config.yaml
n_kv_head: 2
vocab_size: 16384
norm_place: "pre"
rope_fraction: 0.25
qk_norm: false
init_std_down: 0.0
decay_fraction: 1.0
decay_shape: "linear"
steps: 5126
MLP neurons of a small language model. Each row is named by its layer, matrix (up: input weights; down: output weights) and neuron, and shows model dimensions 80-175. Each number is 128 + 24 x the weight over its row's rms, rounded and kept within 0 to 255. Numbers have three digits each.
Before each neuron's rows, "fires in" lists the words (lower case) most often at its 100 highest values on Wikipedia text that the model never trained on.

fires in: "which", "there", "these", "they"
L4.up468:154148072127117119173139136130106119128117139126135206123107165139055116132168133129145147115145159156139136140132133128143134127113115066154110128121159145145079144139144129155155125132110147083170084173101162136123150153127193151113137138151109119128112123130141144142164135140120126131
L4.down468:131086141126159138075095127134135141055133113115101143130146121123153098147117150139098128128132150112095138119127116129124151146198100184095158127151133152116124137098105131152145154160137145133074138142130137116114110156188127152114129100140094197137148148129152150123089113109095136124

fires in: "as", "by", "under", "at"
L3.up765:132143134135147094142129096098099080125157149155097141147121115130067101105115104157156122153112202149133117129134145098125112097121106107142140125121121158133109148150134129069172138101122167099134121180126117117134159132097118107144153131136107153125091150120124151165156158186131118122
L3.down765:153115131085178139179141088095167146172116142154104133168146080107140099119141081161139127146151135130108142164113133118123137115113087140119114130137103126131160074102118138158117151134145116166136182098120131138120123144145123116115104078146104117145108134132163174181139116151172143075

fires in: "and", "in", "of", "or"
L3.up536:146120110130144167110115125073124130131125130149131121168092131086121111127131094135140154129133133118143082143133124157134141128122083134132081114124170180138085125162162183079103117137146154115110075119090159138162165134130122133130116169150135137160120098123136093131133122143081141124
L3.down536:134119146146140104086146101202103167116132168154140111083168139149149100159085141165134135125146133090106095102154174117131108148183137116066144118144145097115130088145100109124101113063131166126078144145144142140123119121140149142082140138132145137101155121149100165145087136112143156106

fires in: "in", "november", "february", "24", "january", "october"
L4.up166:165095127099109117141112144117135117130096153144135116130110164108124148122126117110094150126120129120123121157092107129108137154119089119114120113098128158108116157132164123097137100152138174093135122155129104127146129123141132125142128160149092128123157156161150150123190165154082141117
L4.down166:154125145121125106122146091162094140128135151130121117124119149153129173132128157147159127149068091115104182124164111102154092129131160143148117140118145098138151107107120141098124150143119134135075167153154090129141136124129113136098129117136128143132142099108098173111112146093139148122

fires in: "as", "that", "easily", "mezeviris"
L4.up960:109109110165159138133112083134114104116113146137143132145139125088108127102113140173156138144121187169151133137109168067116102105135145071146142109108130115134133144143111127101131103094103123122142147113110112073170093121127148139113109155090152144164128135113146122177109201182154100136
L4.down960:102138123109148132124168178144131104166148137128128133103128136084151107131134140131122132130142136119139158165107123136115130099140100104132158170108117090105107138114082154172085160124108172151133152122153123118136151092136144137151142080122094131125088149157132109104118087085155117115

fires in: "there", "information", "knowledge", "funds"
L4.up184:088162113136170133086119168157127159089162108100090149139102089141134124122127106172111135147166120167140150129118114173123180101100087147138138145117122137151136111111168155156113129161096142134187122116105114143145130130124185122125123128103139083110071131085089120185155078108093119135
L4.down184:146161157129112119118112115070128151139133176144065070116145095141116098111122155123154121139138156085113137143133136134130120146126094101068118148133108107132117108162111113128129159163171108127065152115131168127129170107127095115131101129108099155149141128092129177158143147093147121096

fires in: "made", "with", "of", "making", "known", "named"
L6.up559:082152081171137163167136096144087138114106143129122131124129089149118116139112136148124136105148171116175133148094127089125097102127150064101117165120128109121128085144137149130113116115132168123129119112114177104089113123102170151134135148088134108094101143095100102100166106161142135170
L6.down559:131129153106116097130151135095156109133147125130109139128157184153123144075095136107125158152151062139120168100139113122094133127158134163126165135175180131196112160141124137105130149154147166143097135098179103141119114133160097137139129131137123113106110100147125155161088120136119120109

fires in: "that", "as", "of"
L6.up190:144125147128149151109139122109084082130144119128104147123122100121086116128114145140121114158163147135159106117143135129112144083128114110096112153117129123134119128113158156099192125091113166128181100129116099086143145104108108112119130125079141123132126139130097124151114139163136111153
L6.down190:134146131114104119167101122167148120145138099145173148109146111107140120148171119164151117145132147131112145151073096146094129178198130139143157140198120122158164122101113105145113085122118151063118144115104122141121136143140145147117151124106137110120093108089154153149119170119113137107

fires in: "who", "there", "that", "when", "may", "according"
L3.up900:132129105118162134089115134109133102160105150132137175114117143177086113152134101122131148150114122151134162146156129144106141095122117121155109177119115133140140161176101141160142113121142173129167137118157148139146147148116156141113115129134135110132150190104096124137151144125145145165
L3.down900:118067081138072143142146127123089129125136137141168145129103131102076120118204133106099132108133137105102078093161120113122108084108140136125144097078070175139130109137136103103106164135121139170076085099161105108153131093125144115138114127148180129140108123108169133112093176112157126114

fires in: "to", "in", "or"
L3.up892:132099153116130155131100103073150108097075113149108099139110123078114128133134099111133148138139094107163098129143138172115124097120094108122086155112153125133141171157161145109147143135138148074133126123130179131134147139147143145103121127130155132141149141153172125106139150132106142144
L3.down892:104074149115124113114142113189108084138124137130116081116146143133117132133076146130123182107084132108141086106130107118160124126142162148113128107108133117121154124141154125154089144131132145133095159144149136143158164105123131110142171132117098139112144115125133107097110093132130127099

fires in: "march", "june", "april", "october", "november"
L3.up534:199097112153109139140114141127109101135098128139091066133131134107098076079123126107129156150126111113146103105061113144131127067132104148168147167114142099146099117130167132097129101099112174100080107174104133125133159105109120123098119173116145130158107103124176126113160121135131141124
L3.down534:099151118158152131126135113125109137133159130142154139073140131163134107176137133134129184179136120132101153109196164122110117157182108108147128137145130109125127128135144125095104084117114085145125136121141120134107117114107134137127122148132080124138127128069113130127102123132146111134

fires in: "he", "it"
L3.up581:092073145128144122115113119100119104107150131120121153128133097121075152129121128146112146080158148157140172164123121157130105104129109101136079123116171120121137097158191128147139108146073142105163108144091141106118158135160145152102141135151109088151134137101126103137153140169103131150
L3.down581:129134116152121122140108097140144101098130149122099169107117133102091130152125131121128126142107092174086117115062130118143150102110141124120139104150112126140116150125097102128157151143115144136135149145155127119147129132105121089138120118128127114107135155158126096071116133143085166157

fires in: "there", "it", "that", "little", "but", "this"
L3.up790:132120090176152127191137150127145127172153136113088158133118163160079133144140150136132124157143116178131149167099135131117134103126083118150138146134129119128084096136150157113129099132137164164129107165125152131136155132136167118136155124104131107099121122133110084114161141153120132137
L3.down790:103117103147145097076122140147104119117124124124121156133156132125111086119113103113136131129132113152076153107136111106164124091207107145124117085162167138183107134121152173068119143169120155141096087119141146123099119146116149147121132133129136152117122127119134099150070145114129155126

fires in: "he", "they", "hoof", "we", "chess"
L4.up969:159074117133151102158145135106117084141057144118095137109116130128107124132174141129129138095159136125096107154074124181143134105104087110128141111107148126136129122125165143142127112124113144113144100147083142132111145164105150107109180131097111142101091134107150117124135129140119110177
L4.down969:145106123091140126148139152125123159160130159083113136085082134165114122165156117169140104130110090135127107142118142149111162170069117135098102083170124137114092116121122096123120131132122099157139147144114132177118153147120129127154130091128115158111095124125123139082077074155100118131

fires in: "in", "to", "2"
L4.up978:151095175117144129129118145138129108144128163144123124141112103076153115162136133124120144149155141111135105125111163166136110104126107122114065124131167141099103096139153179138151134118146143086138080151136143103121145152123094121122154128125158150168142168152157127164131151161130147134
L4.down978:123134108098121057142138103139105113119117157152090079090131129154144150146088137146143136125100135088123094082150140139159136139149162105140113096131131120089147138130133112165120135124108131138110183113154125139132132108122143109139122122147092125128138124161122153112104123100143130085

fires in: "on", "by", "to", "and", "in", "under"
L3.up395:132109098125140125144094102145126114123150129125124149155140142131083142141115071140107149114136144119098123137161133109131089097133106102136121116115169158120110102131126119107148126123046180085135118146116175141134139132101162109139143130169162141104108113109131107148137144150070124113
L3.down395:140095122105102157101089129113157084128125161150122090157212092158127125109107081156110128129161131140111077089115125133108128088078085145103104121115155136127143118121127170161132160112195144133176164153120102147144116145122137121162142137165122136119136106101117084147106114157090108103

fires in: "this", "that", "such", "these", "there"
L4.up590:151116135105129143184156143146119112168151132111126134138122128171131092138116132174132112159142138186146097161137123153139123120130104118133112159109091126115101100109143185140151157111145169135166111169162106105127095120127121149100112141150122118098121145111119129132102120144088127142
L4.down590:106117099121126103098144141135110123073116150122135138148123096086114110121178120101165127127159104114131155136136128123155095134119139149106137106167126104144143131136121129151098144156148121145088116080127139100110121151159093137078128115105154142181106100142116097061090146093121131141

fires in: "in", "by", "as", "was", "history"
L3.up733:116134076139136117141129084120139155109147130137135141102116150155082119171120130159104151097148146141096163167122146136136118057122124127119090149104147121159131096149117180138111140161118182101134122161129170134119120108136155099126106122103175102135136116112127142112128126127133123127
L3.down733:113106122177118156115081178147112137127096131140127132128107155111099124111093160106109141147115133090121113079151114153111125170089112114093103115113129130132133167166159089094125169079119093113083110137124139113135145142153124144141103151161109126111133144082118127135102108114097112140

fires in: "in", "under", "for"
L3.up618:140123128115150107149113118077138132136145134158126134154080138097105123132150107115142139132158161120146103150131158143145085135103098115142080104118120182093139152151133169124156123109112133121101144182116115120139132180136123133162116165160149144133112150151134106177128175195118111112
L3.down618:133125137114158087176143126134094091117078108162077091161132140158107126112146148168113153157097140107165118174134119123122064139098098095101111124114074086096131098123138138124122114117112158129120168137151143101152141114125100126134095141136093138102136152122114141132118115140156153087

fires in: "it", "ketenyl"
L3.up664:137127116138133132158147131093135131087130170106132170096099140139097162120156146194116120145161162115114110156143147126135077111114125101118096116124107140106109127143189110127114111153100123100104132112090139084109149183134213141121164143134150128156137140169122123127153118198057108105
L3.down664:157103164181104068110146146121136112119108096116085111133128098121121141107132129122134103172152162076164149107095117125122183060144127128143167087150128093116128130157111135127165143144131109166129114153132121134101085120151113113158115110131145087138148128113113148124151135124136118160

fires in: "he", "she", "it"
L4.up502:176140140158142115132086089119136128109130132100109143126105117136090132120136096175157105120153119125149122139121143126104103115121121116173117102111162149170128139116148113109145101105087145117136118116126133143115149119139157146148159128122090093160142175136136119098200143139086138186
L4.down502:097131115126074141135117122129111119163125087123107143101075118101121132114120080085141122116056125163141166127103100111106175123057127131116115080143155132114096157110148130108146147122100129135138107134129165090147154133119151120158125129104110091083119123140177133142112154111076121098

fires in: "such", "of", "known", "by", "along", "from"
L8.up670:102170169115132141147138081129077121099126092158112143094127105152142142152118141114094135124130139098162127135080125138133089117127182136140126168112135166155146160108167110159142096133102174117119103104136127112134120092128130135102105132075102101157126164138086085139168138131134106142
L8.down670:101166122129093103137118169100165073137090169133172131144129119122095116140120120109120129120169134128129121150151096105108166134154084128179131119133143120162146140117076100145116160161124138136126164145135112129139140120130140122151159180180155158118128070099119116109117102138165149126

fires in: "that", "at", "to", "as", "on", "the"
L4.up140:134097124164171124157159134095146061106139127163130113130145149125129154128125106127123141101171157118178147127147156148135112092126093105158157149128124137169137173168133132147135144146100160137160144149107124128115142116142129141118088136073160090096130136125172163194140177176151116159
L4.down140:123157164129131105154121117137105132154140149122099122129131120102146120097131128140131111087130132154137158169127126129162109145166084135100137150226134129088160124132084136136152150118097141107132129145155110087103130116147135129102146115146108103095095113170119117178114133166137136108

fires in: "as", "to", "in", "time", "of"
L8.up126:076118132094156127137136123145133101087121150170165096125155108138165156139101108109105153125125117100122120125111131119128128138146147123157132151117108086121139158156120109112152165134150183125129142134095150159195151100138116130156131172141132138102095096126109163118102134132136152140
L8.down126:139158129145138129132132124127139132139141162119128154112168139117114137132062119133152116123136111141124138117149174136135150118255104120104112105249122143138123131133127143127110116151134169096112104110139094126095121116126155126117141122138096111159143122147139119150114132152091128092

fires in: "only", "number", "it", "which", "that"
L3.up805:098117110171164169127134102125088074122130143121101166129137114134106128084126078169151112163120155114157146162125143093118123122114132060160139111123119096127109093149186110118145151147088162132150105154112143103137115119131160099112180172118103114150081094062128124153136126167108117101
L3.down805:114114177102090182105161099129138125133148134130111106111131154119107117113131166116101135153194153116139108133164117122132140136113072137126131126163127107174130137111117114129145107129125099150152109120135112115089152141117135146186116109137132108147144140115111120148135111153119127185

fires in: "in"
L3.up209:158122152179122156158130186056121093147115146173121105125121082111128143172124159075131165190115100116106084129130190167151104117121128122127117129108124147115086172163143142133127136130134129111101101134145100108138161154112113126126141140151136118133129156098113135092109119167112104102
L3.down209:092145111123124134128109141134095097137103144169126119081145127121147149149135150120152129140096140088125114147150146151145083127142160117133128117133129146148166174105134147138112190103136151162080203113150148126131163155115136125094172166091144124147123122115110145180130151129129167061

fires in: "which", "who", "that", "also", "now", "he"
L3.up230:112120123117166143098142106135109120120131140119134128123122132130121118164114103167162081162089113150126129133115127113093123114117163126119108105112159138131094066133132123102156143132126141162163114141126117130134163150127097125113127133147075073176087125094106111150093099157120125117
L3.down230:079150145140095109107158148126148115131148132115103113144135086118088155126121107132148141123165100136101166158142132128118163119135112097134126079147159066100087165105154103121113119146133107131142142158162157127165173135129137150142114133148070136166148140135145131142167104109068136130